config.yaml
n_head: 4
activation: "squared_relu"
qk_norm: true
attn_scale: 0.151
bias: "none"
parallel_block: false
init_std_o: 0.0
optimizer: "muon_variant"
lr: 0.00485
beta1: 0.9
decay_fraction: 0.778
batch_tokens: 65536
MLP neurons of a small language model. Each row is named by its layer, matrix (up: input weights) and neuron, and shows model dimensions 0-127. Each number is 500 + 50 x the weight over its row's rms, rounded and kept within 0 to 999. Numbers have three digits each.
A block is one neuron, or neurons of one layer that tend to fire together. Before each block is what it responds to, as a language model described it from the Wikipedia text at the highest values.

Description: Finite verbs, mostly has/have, right after a sentence subject in biographies and descriptions, e.g. "He has been", "The tower contains".
L6.up364:509566512472532454527538532498475562453514579414491419514384499540434581545529547421562588499554454521513540486435478615515471423590540569558500497516461536537491440502516501453536486519581528436473436486453482647485477565507427515550493484555527449523495408537543486463497431516583504432403534483517563436416582489538454504520522477534571484540589503513523468585493426551574490457482
L6.up365:507488493473535415506506490463519460504442522470515523454394512523407458492508483574541544544565422497565492529562472553435423518615453469556474410602475555399486559551516483502573469479586518510587505512541496527419501565537432436450481469499591485410419564614536467473536389515506492472449506388448488507517435409601567527469543547535500476467560527472533426492522504433462537468447
L6.up394:564492571551417476574495547557504413457540619500505459474449548540432534503518436512549486505518463435560505540412618488577465410453371482502488400523573573445491453540458437598551429475520487432540490542507559599355497484471462468469543481536519492529456468546407396473504466508511527414485515433564532549467510410482605558459546474558502505478587467505474479490547454465482436516457
L6.up438:461488470457360508558543630522481622447502489483493486525506452501492524526499554490413562529462499567462497471497508493555433445462418498488503447487526407452404502477448486541450457571504525398456490544399527466536557477509483467566497472403456457486479475537558436483422338603472453474479519408496480425454432518493564566568501520556549454480569512507589450544515507511512360490466
L6.up704:506433394474457496473535518495475490442527421470547498483386538539523516494530540551441487415558571495577482491566511564589572501507474537425469479537500471488547412573432555449476417470474541528501553529531475530464466530559556524600448451467572497486514547490504369461547446466512519487485515535480499522445534467531514357429516446550498459464478465485449512467427575452577571453520
L6.up879:602509488495403454526444525504526532461478505478528438463476497547492428509495547585566420564542523451522476584464545573492474480494479437487469437454535463439540450545581562488549581484415488431525565470373313536455493511525516517475548566537494399435360500567508488460398457567522448513511516468448465545485525505540476544453505481613514485510513444535513613466583571538581571486483
L6.up949:572427421459486479552525548459447526462528557529433501452502579565423476368570533526487511504528500437517492556446527542500538588595537515430469443518450509478469536440446481532515545442497394507564542482529551500494424516620467442482468460543526476424535512512574487501506415509502402421498556482540459597518460476630409459572568573521549477461516578424536459435464501578493534515478
L6.up997:532489469478612548474471472548473553473523469460556498431469473500456470534462451456492468451538487532489526589547548576489521488462472445375439606555452425483476445525461533415534497524566518565647531547556550487604505475563537458541504398516537418555611568514621478537460436523475435536479451471535557518491413418524552495468432470475548481559372502467560505500420461536435489489411

Description: Auxiliaries had/has/have and adverbs like just, actually, not, since between a subject and its main verb, e.g. "health had begun", "has just broken".
L12.up47:495605559450507522515540520469505527483542482433490522557510618536540470537511472612554493466560432454595398493548577602541486451444566438467550477516499537436418503431502512538477610556430530464535438463530469526513492538551556456585566469509600519517492569445530426400549607543459527422538684454460583514451452466568479469529480536473436437552503387484620516538544473494465519486435
L12.up282:578507492383509528605414565515498459521526519411478533546519513435551538486519421435523504500589409435645521422525603543436506568527552477489540450511433499561465486410490416474398563491415539399576427506447421405451530567465489531569578543505510504544519534482509456522529528525548548573411506558485562500530476487586508496506520493514509542502485498485493531486608484545505515508527

Description: Mainly "part" after was/is/be (was part of the team), plus "one of" and "first", with a weaker group of "TV" in TV Guide.
L8.up158:507536433548544532532497481466572513413495401467537531492514499574535491503415521415581563491497548567439451526435522407558416372566589582479421609412483474513430555511470484538568492472518538456529536448462501424555530524472484419526547412453568497504463456521571440442425397581417456445537443484520509475545452486450547468494516575471533510449440546506573462479513486559445471496514
L8.up334:475529469468436420559495488475459539491447416440537449587478502617420514564433476484513541473513545521449455456454376507444438380554549536553481529460457479417447571533487459530461394485533512524469483503440557509564531566536473423492524442562519489485517414577487559438507519558399446440493390440597473454507530519513533567565457480409479444536456554453584486514548522510548588539406
L8.up435:499529544417599543442554483536536410505570427528487535482580443527387516531451387410517508396517458494458613498528500490464504518433427456480505481527567419482506421479430546407484505477460513533502569424504539542565520452537550507565537449493471373497463496459597493471495585484485485438553452534542512540489490520503419572445467469514507461504518438472517560550465533430550564445509
L8.up460:504588533380569508564471502487504494486513461446583479517522446540453569560490501480463494490482467577428473533439474480507487467486422565545519453504425502526398454517511520521472534474502484513488572381474454475465471511421500476526501593499502504482520475502546472398463506506446431592529400511547478531508506427457446417476450515480505372486479523527518530533479577488483535523493

Description: Words opening a time-span phrase after during, over, in or for, such as last, next, first, later, his (term), or numbers before years.
L12.up511:459516489576589530519471520552516485412602450471566540538580490560593426440493493557542534524487391507574574494531487440525545487519511471470516500514464522470488466519454444485431496368540489495521428467475516437467575479489453473534576437474525600499498508555469498429459487553507566505524539544600513583446506554510509454469520458527442550506552470582362448432530560472465483417463
L12.up521:455561538463544563651490416432538493542470546465501505473512566502478484508518445453492495486578389542515525453519478579530455444585492410492508527458483477559426484515472566462489426505595488479520419501460479377451376450457456469511550434534476510538537445588497556472465488508513453518467396481616507583453512511584607463491520521519534528447621424490437520467496464505501475536604

Description: Opening piece of a date, usually the first three digits of a year after in, from or by (In 172|4, in 198|7), or a month name (in February 2009).
L6.up71:541492487484494537587479395566557544400601522580538505506471433491560503490475460581479446559487549448578497527470531552534494523456450493486516472489480541542534476624466522549501453590497525532470481348574440407492588451553475580606466418422510493557524485456434536505584497490562504552490526518549439505567535451481492519531501492454442536487550509455579527470592452527555513428536
L6.up116:512477530559539533489465437477477447398490495485388545552502445410453513464534448433509502502529445444507447495507547461435496449543478499454560589550423580519504475490470563475544508538388542576499416488581447584520427587547452525520446531496422466484571479515443563527497471434459444423446497508495590513575516461563459557517514496518472464462507547555408605512528554491462594492446
L6.up139:604434508583522551470539506440532490447540465505531462491449483452488509591468469463404596487514515511554510506513441445495470544527557483416471485402522438512586475579512549513449474591517539546533538419504432538542487523531513482462473436507563528424501410511535393481435531611463506568468570532485477562480555567461544527467417512513510513489524525552598568488464559554470484576449
L6.up430:541621459502509531520473498453494414563504493478504420526590445462428458507572523543421351473489540498484584548473526623461461504485464446463508513533603552436428456433529438503503560512520496514448588433504545429541517552449519460483562487549478567466433456486586476444569455540516477578483481550412503561554482543507498472454439450569532451509590504473503507422450418490500538420536
L6.up435:565459441462488519563492476560566477479526522542506541539421477537480455526464503530522520448556515522496491431514537561477569497456464492452581471394516473462480457534438522504412477530431468546448433540556495514461528515508502501606457428381608493590511464451562550416508431509484494490507550514495481536490465401582523387559530529489399482402410465509549486557559487527471619462397
L6.up444:594435522503431458423395462483462531460539451535513498448501534512474550533454522493404473489530448516564538539505506586509469490486513489466558446427484512521449439529548587510456503524382500480518459470523393522487496451453520474533530440444402562496540503552479431479538382555502454380537499469516489520422467440548392542574497412506491504435456509447522467448550486435398541461538
L6.up788:539546545543502461510564499448480484545554445527451463507536485409459513451571493552526548477527548498557543575500582612440471500520486520455605562365458552497447535486492468446544484516464504541438550440497413493540593482494494536492553456505395505494433469466550448457520544427543463447604443424359571591498608481506416482514491478426578385543477518593542506439470468515445472426482
L6.up944:464546479469452568511459454479584406501592444519520449419458470537500498514494479467479501405510461554529518481494529486454416441387524504466503464503496570489520568476490440543420475508540492538559497485574417576484549570473384510555463588543533567391461444542497465478509446537481455468492515460530449614566517459472530510465492460525495497446439455604513548475501535458500498486436

Description: Closing == marks of Wikipedia biography section headings such as Career, Club career and Personal life, plus the first digits of years such as 200 in 2002 and 192 in 1920s.
L12.up113:508517499565539447524482446549453535576535508429523481516492475528480482506606500464489669534498473552552577551530458499507494425455602456503445443419536535540510450549471525486597549477570484538520473491435505533446532517527462494546499494469522451468466357493534509409506385554426544436515493572555507570426507428575534522492438429532471527385488473500460457551522532446517533467474
L12.up951:496532505549522597495538478387500560550486489493547452535484489512542571479447401516494545490593584415474563471551506481488507467569505571519432494522440463504433483434449552502525573497521466425559475500440541561490452480436477558547507615495458461482510438472492503448548469568449467464442423567539600559583551505502494487533462467550461495481460458467441427515516462407472509482505

Description: Main verbs of moving, returning, regaining or changing state, often after to or a subject, on the verb's last piece: regain, moved, revive.
L8.up356:429545566471526489502492493530410458553562460538509528431515506514512519570560483463545572490415574527532510508518479448490385504508493461427497487449597432507511512436437507417532520512486475543590568490438501543494494474475472482421489559602572535529487558528545429439451536419546467552426577466463519549495524377493469506458429469433477482604486528450485489599440519528546445420482
L8.up552:529513524515429485559476486582439505444454521587454512526628491495526466458485409476479465513439525473574529522512409466533502506484391433404525492502484543556495570545474506580470533520466522519554562458560428476553567441534487506533467591458583540449474472513590378497549521439424398498466505437478564451485568522528443529433513435530459488542518456425488498494467529534514509444455
L8.up721:496449561518508483506608511601500572513577430560439392499418516581485598455551463471480560472509593473506518579465476506497560491503543473512549512538489473488464502458506509478532523565471528537624501420549532534537554444512465537502529520469505419572444560420549545398560520441534449466515577520567513469526425425512435582453400365499492434437581490553606490587580500452554535496513
L8.up833:412477540514524413573463494496525541486549453600510462502533508563483509552518535423476512480501453410473488617499504516508464484512526482513494546517511481628479556443446547547481475500388412555478489476598457459550514477462540507487444507479446467520490502512563472425587517573660523491506490421526494502427567423594534549457533527428539496444467492416494553583446622458512505460524

Description: Tokens right before a date number, score or quotation, mostly month names in dates (8 July 1922) and review phrasing (gave it a, wrote,).
L12.up117:498449511418450590470519516495524399432445538525490454460443513526516461499498387468456524511469583510581546459427518416471435420453490510566485461410511537436460426493423445489555509551385444424438586478465565541577509528514481474597513627466492511532470568412469463542456432559476510568527484440408552530508503533470480474508543432446565558555489433461474487541551434432518579463539
L12.up839:512537550484483560510456488376525465617551509494497545452527386478504533527496399531522470550565540500502528504444520574546428567453367455491621456471534576536574479518484413540467519509497495508414497443428542564457472479475530526476447533563510574575446437561490473562496465502557522536529546465456525492419530526494521464463529493502444573422503444468541538521488487469488517432437

Description: The final digits of comma-separated numbers (vote counts, populations, 129,531, 2,231), and connectives right after a comma such as while, as, has.
L8.up413:558576526461578532430497420475587554394405475498574522466475489462511579565456423449520496541412535541457488468595495472506519540500499474487493528482483569444540529571473458551452481551487456487550567484411511456458498575442438426438559496490490516463498470450523500495551536562437482483414561493623528482575525532520460537452534562457491487617504544520480396557499533514467512506441
L8.up648:488524510486428542535490502498484486515566471551502371469503514490522537438655490503450469518465546477434564484559604475530450584493457549601414594549555587593561411487547380441522569464571553537454524482466446494437578522524444479494498461524525497436483575504499457512499555602542418479571535526509570467494501595468466517458498520460477540502493458608642463441565522635548496521549
L8.up866:506525430506592474553525475500528500534482518466541483522548553486576461553501428552569519438519506563499498505540514491436489548524594496571447510502540475477611478465535410473523574542482545512595586546480406532557571546460440526536518474428457456465565512515437428501565493545505515455549540501506563584411464535501491501494464478459471485485447529565547407491561468471416514514529
L8.up919:539534519532524469491460453553422449429451517525540529479522556424552585491502541507513528518451516444575481494480507571593593464451476460522498502458519494487499411577496551377511408530524485515468483485445335411553504518544458525427485555524558511494511532470583425466463450571453508482456506455445600485569475472497566530512493477506541549439567541530507472517541572571450512394505

Description: Articles and modifiers in role descriptions after "is/as/became", predicting a role noun next, e.g. "is an", "a visiting", "American jazz".
L12.up407:426479498510468495464492516504434476456650591486494500511571503396517528502502503404502612517512457485490459538513634369394485463541434520591443485448530460421454533510482536564515439486517589513551528495500572493562505542488546430483464507501484439504583533445438598529410527514440521491505416466491517448485474470477435519554479516574484468530519476490550462480528483469517546472390
L12.up812:466450581421528500597552545529512558510501513546558444433483494484540642504444462569537589509481442573479529554449514510453484509541407425437402436477416373458505473533515510472583509544533497533517534545580494498497493474634557468435483528557460463442492527400513545462464582491535487516495507462516464525503538533486423429468462440405595428510580495501528444421537430477497511487474

Description: Month names in running dates (in October 2017, On August 15, 13 December) and numbers starting list or table rows (15 |, 6.).
L6.up25:529496608407497482525510527529507484495457543482495582453616566491457400534513548506518475512579448436537509461505497457477454584556528518525425479513344551488632462485405506498474461506472520468505513513610451555478484526462491519549490509446519401477467485459486431461531508491512461477394437449471585431414515599419429425439594564521479438493550540561502514541528445560449439493623
L6.up51:520564569533516525447465509608504475436441534470430517553559573403448461470493479473511467420616543467500547487428558486552579509410461486520520533481459533493427454517462542511424533580526551466529613584473586593416467578448538425620515485528453496475477471486491443362535461511462458445502469495569519484460423488464455569507434435497498571519533408537544468549524500546540567455483
L6.up252:495556489607419450572395545476597532418466581496436474499546352472466564469528503438465426450572550454500490470531490447544450481440512451565522548501469480504556511604461528455427518528521472478500539528498483531530429442498375445413511527476554483506528468509399490355577528484451419501513418496478538458471489433546417549452516431464490373484506506512478515450568597648414545484509
L6.up577:561467529550448474499516508432531543567473528614476474478583485567486507466494522359500345502488415477569510505464521521479478456475521576442485488474492492496586422467352562528487426514513413473462521508397482571508494498547536510486473493505432532483435495458539479526529382480418449511402450497531442468512384457481436499521537424491529497483573611556523494482552479426512474476596
L6.up622:507465563494573507509520503523514466443550539533431469467572498528601563450433580484413427572572519517531526459475548401447384535509531510588586540547425537529489410507391521540520462510491422503490428476427485467582473526430398498590521478479480569488484660511479498492457512483485460537485401518453445461435552448443470549388428489459454533447493566462539498517501483520478438530524
L6.up733:472497507557587552604496531576589472542455506536536506491521500426371532593596614457495505506539417485505470454509506483493407404484536444537494557442455444484524488542494501595551491420496496423501503475428491519522430428499487520581535506426464515463491503523417458475485458409443473498460496493458454519507469521470500518573491504507468503455430593484499491488502417554517393485526
L6.up914:479489517571485534551484493494530473530472497475463433539482513545501530566508503477406531549555547456513575482479545537438414516424520527442608518546487531493539455457509455435469477494531589491552495475524499412526579468416513511521580490500489481556449590475462541464515500455519419528514462611450536475475491435571498605465509535453459467525397449435564530498500557503468458428502
L6.up980:446518557500434579555578402570441455531518487560466553448489405499554595541540532456505394489629587532514488559536565566450466488404478413517522521508533509420483408424468377459492488513473482509533399507526589430561437447495567460464511566463544583455543537522507438451495486520524405501535490501426470464488511471531517539428488459485514459415590513543527528451522479530521539499523

Description: Month names beginning a date, mostly after born or in (July 3, 1987; in September 1893), and periods in abbreviations like Sgt. and Vol.
L8.up87:488508647528520496494469553517459581524547521567489467561521464565461527555423402475465509477464489476576484468461524482473479509426565498514604540491538574548498468580530494548466467473578547483503580474481575597486527535583455438517535438516536542499505514549502550433425397449458389437499475435510545530405506511559495512449531536479585452453496593504502469515505565486591515488591
L8.up336:448521599532465547469451564514496532527525541538455529507571547536520418485509463517506596541535506400382544523525544455462406549477447459439485557531528523433493538542599432491469538394644398568550472456524565515607531502527523458520543386455514510449508552478513577499469469502497488459503424458532653531530530450584510522451490506510493514558531526555464478455533562415522453535517
L8.up697:524541603456459460518513527492488475481543508445434502553490510437463604546456403448511478518554507488527386459487395459513487615471523578471567487433421526466469456514495484536481478492533443532529436524486460508507469613476456505530421485563435529460502453557527503459549523436522517514489364490541464497496590498582503561460484488562517448508490477575490418534522488459489419511528
L8.up1022:561533538573540419567492464509491500427511464544577504427466372451416561476536417511498429534595453499489409399474489447450538535538515588544497563569449511409488387483519469496541394563501528433461503492470510568471584549486488501494529437479457413523546464567418505521534432486570427552484426466519385457489517478501552480639506491550499428381520416456457469484524541503512440471527

Description: Final word pieces that complete adjectives or predicate words, such as -est superlatives, -er comparatives, -stic, -able and -ible (enthusiastic, finest, taller, permissible), plus prepositions right after predicate adjectives (pleased with, alarmed at).
L8.up123:548531545480515499431447460566551449465552578513439527346505577535461540541520393438494538419511559561425547562532509479484374478546498427527544458474500530427503581543446460534495453418509360501583497489528540509495492488445598416411519480509607481547493532486522501439464551537522425514471533534490567515536585486483518425468488540462485524559478435458538532437518495497452559520501
L8.up645:498413393407461533481567476541534570472599523519501533541486483446570556572544438560394501548498513466424463447567581445488528473517522485552519491469413561479543430509532591498442503517578575586513488528415542514429581459576480552437546494476457451499593514493438481445536505578600494506562566519519482494434518493413465461418488464551456487553522522514567528518528564622466462501407
L8.up828:484559477508487605485531560551584446482515438525384521487462439430498480565458482611449488489469572427478464520635494544484337535419456445379484588504415425497514538457482570520527468496544472532595539484566466588511479545466512568509473500482418437577509517465532606489506525396514436446579447475417523463441559448391515426430443525462411530556493481505495539497471518440602506418500
L8.up939:509555494496499558543516467511560467444516512543423508379460414393457481549480402500381550495465564491530381498517507525457422452557435394474547521534502503518463515558569564490439411560521453487512503482542539516508427555459605473461473501582450519487582479484501540437506508507643410518459446421491452477497533520522575426483537514421459426514456466494530556587526513496573483494513

Description: Final digits of years in table rows (202-4, 195-4), the superscript after km in infobox areas, and number words like "one" in "one of".
L6.up12:418543520474504523558477510588498493468453378473446518473500404488438480517492532630541514528417378501507545456434537536567549532578488485435533515520444526574402553421489488470610429472518469530455502494497381463501543516577508456537546513481405501521486454413510542553459401494495503423520427471551500457507412399526519512591414463509487450484543511469507618489474488402515501535502
L6.up82:498499472503470453564510521536508466484503590574429478599488487576389497534527393594535535493416511438517572525441486555559514505524507448565484507520467600541523515478512450599477407538477474450506507477487430523511518459453401568592492511438520556528516470413510542473507448479505406591513496505417411481505478491485571440461493482475481474529526520411497493431596523512468559518544
L6.up189:473559538507549512440494503418550530507504538538377593514559523538493581518569452499412523433535567507539430449475474506466559609469493432496513419433469390500556430428458549483414480496499488498488523486498477439566552430408561559495475442510507424466502552498564481518490522447511485490521557541494411469451471407439502529497579562482454545410493499463474471479469487626431413459468
L6.up209:587509492494635443514405549528541465489487496496474543442551422565569484530487497541514485524525551492384551543499557474577472562509511516562534413423452525503491482594530451529548433502541579570520538408427465562454607543517528562529476463426602568548439499617450619548484499506534487541574466432515491502551462547542465481508501462486462491492483457451474418565479503475541497384517
L6.up216:523486484383513581520561536476496450482480461503463568533455456435487470522549483526521532445538437436524487425506504472453574502597544611440463497510466468479467482522463577402493520503542556534533495543437500502490588441482541487445443452455478506476546494419481575482548542471423434547566450566477479504522435528444440522421540462456567550470565458453465522532472489478411492493447
L6.up315:567482520452548513426519479596523518441584456600514550482418480471541578454449415503478483473594547468466513476506496526434508479603478544480462485601409423485582503468506618507544484510530454542455476515475602443533478484617620521487580526557589492433471493510516413507534452555447522437530454525562432540582482569499558458397383545426486475486470513485503442542476582525550484519424
L6.up535:485559440550481545498476478544635503421502427532526525533530436536482464512483485415528459446517602502524548452512478531471546420473598498563435525577556545531579530500476580579552524453471550564663505525526433556579500452543522591543498548398499398529529422476502519533509507429491521413528548538471570512492572422437492477425606482454487450514479531587377475568448444447472549518566
L6.up784:457577624439518506447522542554530510507562495547557512542451496551531480575547526488483492459516405450565449482486430430491544573518434566452479491523481554533450388503437585481578517510471489528484477439548539483392485537416544614469508501460508474484492528479483504552476543499454516486529521464522446524469571495432455490579548522550524501508523486592559602506584568548449427464573

Description: Numbers or words starting a structured item: table-row first cells (| 4 |), day numbers in dates (On 16 May), words in == section headings ==.
L8.up70:513514536494468492512383490483557602510548500604522614518552572612487562511629510400427538507564484466638408523479438504400522529483445558549482455532474527396549479475549513539459473598541397508444505511455501487551505543568505371580502431455510454597541529441471486509448530462514465550575533534476537521412430474480446535449421537483410512518440568567518515517548442515527531501486
L8.up172:584579458558484506490472514526405511508522518520539468457550477524480471587556479521466471435500527446569481449436541474610400469536451551457566596481511544488490547412528546529506457523437528524494471553545549502551470583414359448549528546455462443558473466481547507607510487502529492433523502463494564495471493498517433524487501424389511383431545554440551559443481462516417606571619
L8.up578:430417511453489494512477499450624449563602505453435558502516452550526369499597512437438504541481483479506564537448540474535522512505427470498575466478496456472496440378534503504401499574513449481463523439547510603455479523436470503513517480443589454508513508476519392487462511495561474454507537507571512579436467537472494475480553475418504439511603485514538391475520471551436464488539
L8.up797:448485538444514542528565539467593415485513494514466544578516487637528528476502402538450468517566468527441425471397618497490511539510384523466487505556434560447427455436508477548584559510390523535408550450436590466529471461507485453512485510481539552479534523519447537414582471443465405504428423526476549466465420527537439450474517498463491515538421539506557421410476552613402519517450

Description: Transitive verbs right after their subject (shows, kills, hit, challenges) and prepositions (of, at, from), each followed by a noun phrase such as the.
L12.up138:513439503538594508439546536450559511474545469458492497484474423558626495633485421521546471503502482418483492517444502443526455516576454503463405511523479590464482460485483468542574500551428487491519543435582448554533564494443574448508510477433509536578447400471521483564578531520516573470417543424482503454537548556556510420488511422526552394479452487520531573525510548549473539421477
L12.up353:458466426494471482550533470495512514400499476447559536428490473484591517582537532500551537407489435451508497548436524464529453564490582603443526496543525548451470402444512534520545421389431512563521507452428511459501504616461493470510414539549573542485468439523569499418472545460412495451559523525546527457514471477545456498377549532390451455477507475584625569538480487531488492507477

Description: Ordinal, superlative and rank words right after "the", such as the first, the top, the most, the last, the lower; weaker on table pipes and word fragments.
L6.up46:529502397530525536491496562573519525453514528614451463487583478484545573525433461428555515476541580473468508534562601403540482458442555532623500543521550461433516414534463482481478559469552508493520559505493496554463553499561503567595470498599505514547555535443490463506478509478456447407589489481475407435397443550575554507491517553410481498564555442596479457573484509475532464508519
L6.up64:545458549511479535444460513501459504454471543533459564564541475609572496552550574464439593474538454518546564510508477542556423519553605569514536452489572525489471430542548442463499547508480502522391525510411482497443536486473523567500442422443484462517506435574564439426474591510400424478503399557509513503506542486459472562506435507458447480462464464586431466588528525513598487393480
L6.up157:539590521481448496447451483458533532456512564534495562427539539622468470555505412493452349539511469516550533523550526463515464487544515536462528570479502466494535605490482546465476546549517538545507479470547478473454548556490439469489496518537422527574512519481533525504488567581470551525434514461565511477465437501477523490386470415477407435470513456420460401500493546531553443486567
L6.up175:454427432557490410487496481493531470404467510508438548522480463597471585579527568519518536506502566466491432444573545494559416481518549507517475569464429519521484509461541439547495469507577536542466527483495494486431516505514474522536485485583476485416566519444510580464487581448616531423544525534499479498445563525573579499483575393523497506560504475558463461523552469563594409477456
L6.up186:477507469532386502526479508448655524486435546552448534584512493505454460463408563455513573519459550546474519624454522527490458553519568508529464497534543470497476538542579577528420487454521493530572400559570490470547519552462520364526499504491490456564540474541596442535502475473428444457472525581574506462487485569554497509426520589558567526422505523584579400628410469622462522533523
L6.up828:455457455530487507473471481491593533472434522468420574532512488496546514537511536428545480500536514471455448479520512436463488487581514511545468520400474449516464527606502470443535551404526541504432593538535470558481589445418454510526460440561475545482448504530509535426489546500568551446575477552458472551470498665432499477513600506565448497478476512545572601500497468466558570472476
L6.up857:482508627539497443519446580408520420495576542482487492580497549550430444512460566382573552469453613477523521484620480522517459495497424510545490513520501539544491436449504452457511495519483540474539502403463511483482492393444537545479480465486565437425560468521524605536482495455509455499530485522516521574461605509503447441441576546521489422491477457475540588421554453572626562501530
L6.up886:492488496495539630584497555476476404505425599364407474592468477509497565573525504407580485485488509554526493531375545506458444495526423543475378485561449549454434567528547456523492483542569483527501500498443490497531435581580540531497459540546485514527575502497597442479433471498493575541499497566548516525461513416471473470459477458500465499474528449491448479502549433493467386612450

Description: Final suffix pieces that complete a multi-token word, mostly adjectives or participles before a noun, e.g. radio-friend|ly, full-fled|ged, ancest|ral.
L6.up255:493542537408399476553547552593523471450506464460463541568438530484475523531536451472538547491407502543463406457547550408510503522486563563560414498529477511449484504496575466507479446420610488448551495474536485538531425587421579450490513442569525408539566517432463623385486644505463514492513576503487548430483490454665498512485479518523470481477556507559501476489531512452522605474468
L6.up259:395475502541502589398465562444485474451512595412592582557638510401488535491529460431478597470541505491456495552590496507386515456449484553441470467459491444466446509482486600530540543527487498513601408501583540545450570486594479480500391496540532458502567613545525572541471536482464484540458515572462495529431559525474378361505509516529515523464487486569484474568449512555509569497421
L6.up273:467464429509490436571479549476554556437504498416526489409536541478505494495552529527520551465522580483465470603517618445478443538494559534480520463555451535429512460500425577502527465499476515473520512549444488519430431511519560538572534494480552386452577462553462552427446475502522458502492569548531459465493592463474520442383510621453419421586447401500506507534471484490573495526424
L6.up375:401521484569456588467502604520474573489555478536573460429497524434464427537576428536456560539501518423452530500592599495391490505476505525558460472584483537553429621475569577513494505421526460403558451576485504438437470571535576491536463500476552413504505536425542554494506487501416552461479428466513473447525547438515474416500478538488505481508515528491460423542462517526461431519497
L6.up415:472538368418527497545561344468535512462509465492539427477461448439497506537455423437483436482476509490484519503506478510476434463549445461512440533516568485552490466562540599467580385440576473546539488422505532523452505529506513444497533555472500491541535422435478463544471504599592458537543529516524499493562464416590517464513468472450523518615473500517462521500457458541465512425484
L6.up550:549591431513486545520562555488493487505520483516515512477488460447444538580476502499498440449499555440561389474520625531439397528507546420561511478534502457498517499484530493451467518405439485464537510422547431493517499493415595477476499630489489478478519454453500530445507523452503528543447461445436504499463528512444509529412524593492489549448434472524441447625503419448539530394512
L6.up611:490494435493374508521478524448427457459533518436505557528492503503489545564517471425482551502481489423452400506528602402490575460569486550483481460512501481439481502564502589550546450540506538454578483540491611538495487470520546488539508486513557433556554526506468524397420528511528531506454495488431467467449549468464574461426473574576410510620455467571496457461458498496518466507357
L6.up749:573539432536555404421495569480483464512577490587525643444446530558396475541570445378442469505406451513481449514524534405462520489484515510538447529557523604482483589521655453477427512504638535507540514486493599399549500470524454605473463521528513439500475466554555491434458495514487526533506501435429474477470466506517500522463556517569448487553489585500457496474535569467505468572622

Description: Final word pieces that complete a split verb stem, often after "to" or as -ing/-ed forms, such as ad-mit, exam-ine, befriend-ing.
L6.up128:544499533517470501540417512482414499512431488545493562452408561539498481520501507508488382511473462438468477553450486513476486536521399464504481491444448538573494463422595536485525424430533571518455460434391507505489488541439496505511513479500457618586445411510524488480472495500483454488420470433512546527459521435415483502470471483481465510502469376419503504331526470516530517489571
L6.up162:445496490535575548432507502508442400506464495492442539441522474425486389540399475485539411536476549560581521469498487469385454541476448492491582442592480448453500503554522571506557536435555543490524567551502443500614506559521522530519498469493482445454477455523417561427491459421548518421508461593472449513503475415611478467372509397469458492546550494475480563547462473501468507448514
L6.up348:538509469540619440571496523529477482517494477613430466499435455494569513587509498460434503485499431432466475590454579484562471479508541438455458511546407523491468546472489493567409494443403486547458459507521478418582481508519497564578470461547515619564449465462504466457514624510615476490499510377536500460446514450518474492462482548475514503553417443403519586508543578508597509418507
L6.up471:520501537484521484530468457467565513436537452568480495525502626594499445570575455545469453503536590551548503471407527555400497540440451369473572460519463441597448600411461535592532489419520356536454551491543530532560523436462439511418562478434464485479526495535492434486454485599566516549548455479505460529448461531524473532476495586504439519497430447421419559478495489523527502507487
L6.up519:535495491439468451512544540518459464473431423434509525521490461531477487541513541434487541520526490584493377530486492509489388498366493556482487499545476680483394509427542478453441486525547516560441515583579507425459400540442450510521532522533488542522528474493507543572497508458504504423432511475529509543447526363547524470496541518526451553597497384406526541517533507529506447522507
L6.up560:423455556509525501483410552428426503480498437506616496570542489553535546501375419511528588503599464585510493521430520470485449504565456473541557450553449535386443531469506475545446490513435467490580590483462443571465443498515479514487496538584468488454443535440539518485551482526508426516503535554460376493585477502554472428472466465590430477587500580493560492538524521474409536508596
L6.up645:462519422453595510506483473555409534517521516475490493536436442544489408594549434517460458440439545476445484487419576531488497544492416413423562463544490495559456561459495575488455487414544470538512447537417505502564494456488534524532508463514479512472463445460593617563514559483649471434480489513433503464501505434576500427461490523531539523595568488423470508443517543527481564540521
L6.up674:499500482511598445528426555502536566441525528522563497493352497414444506430450518461567484473488441456501366503491564551547612458574426486513503583502533480546515577469474612456515470531530571581495477514477498509560523555536564517462503391587572463455478459492525500624550451490563482400572428429497477540499462412563495515473587453437543492516496519438482526450557556530401388523609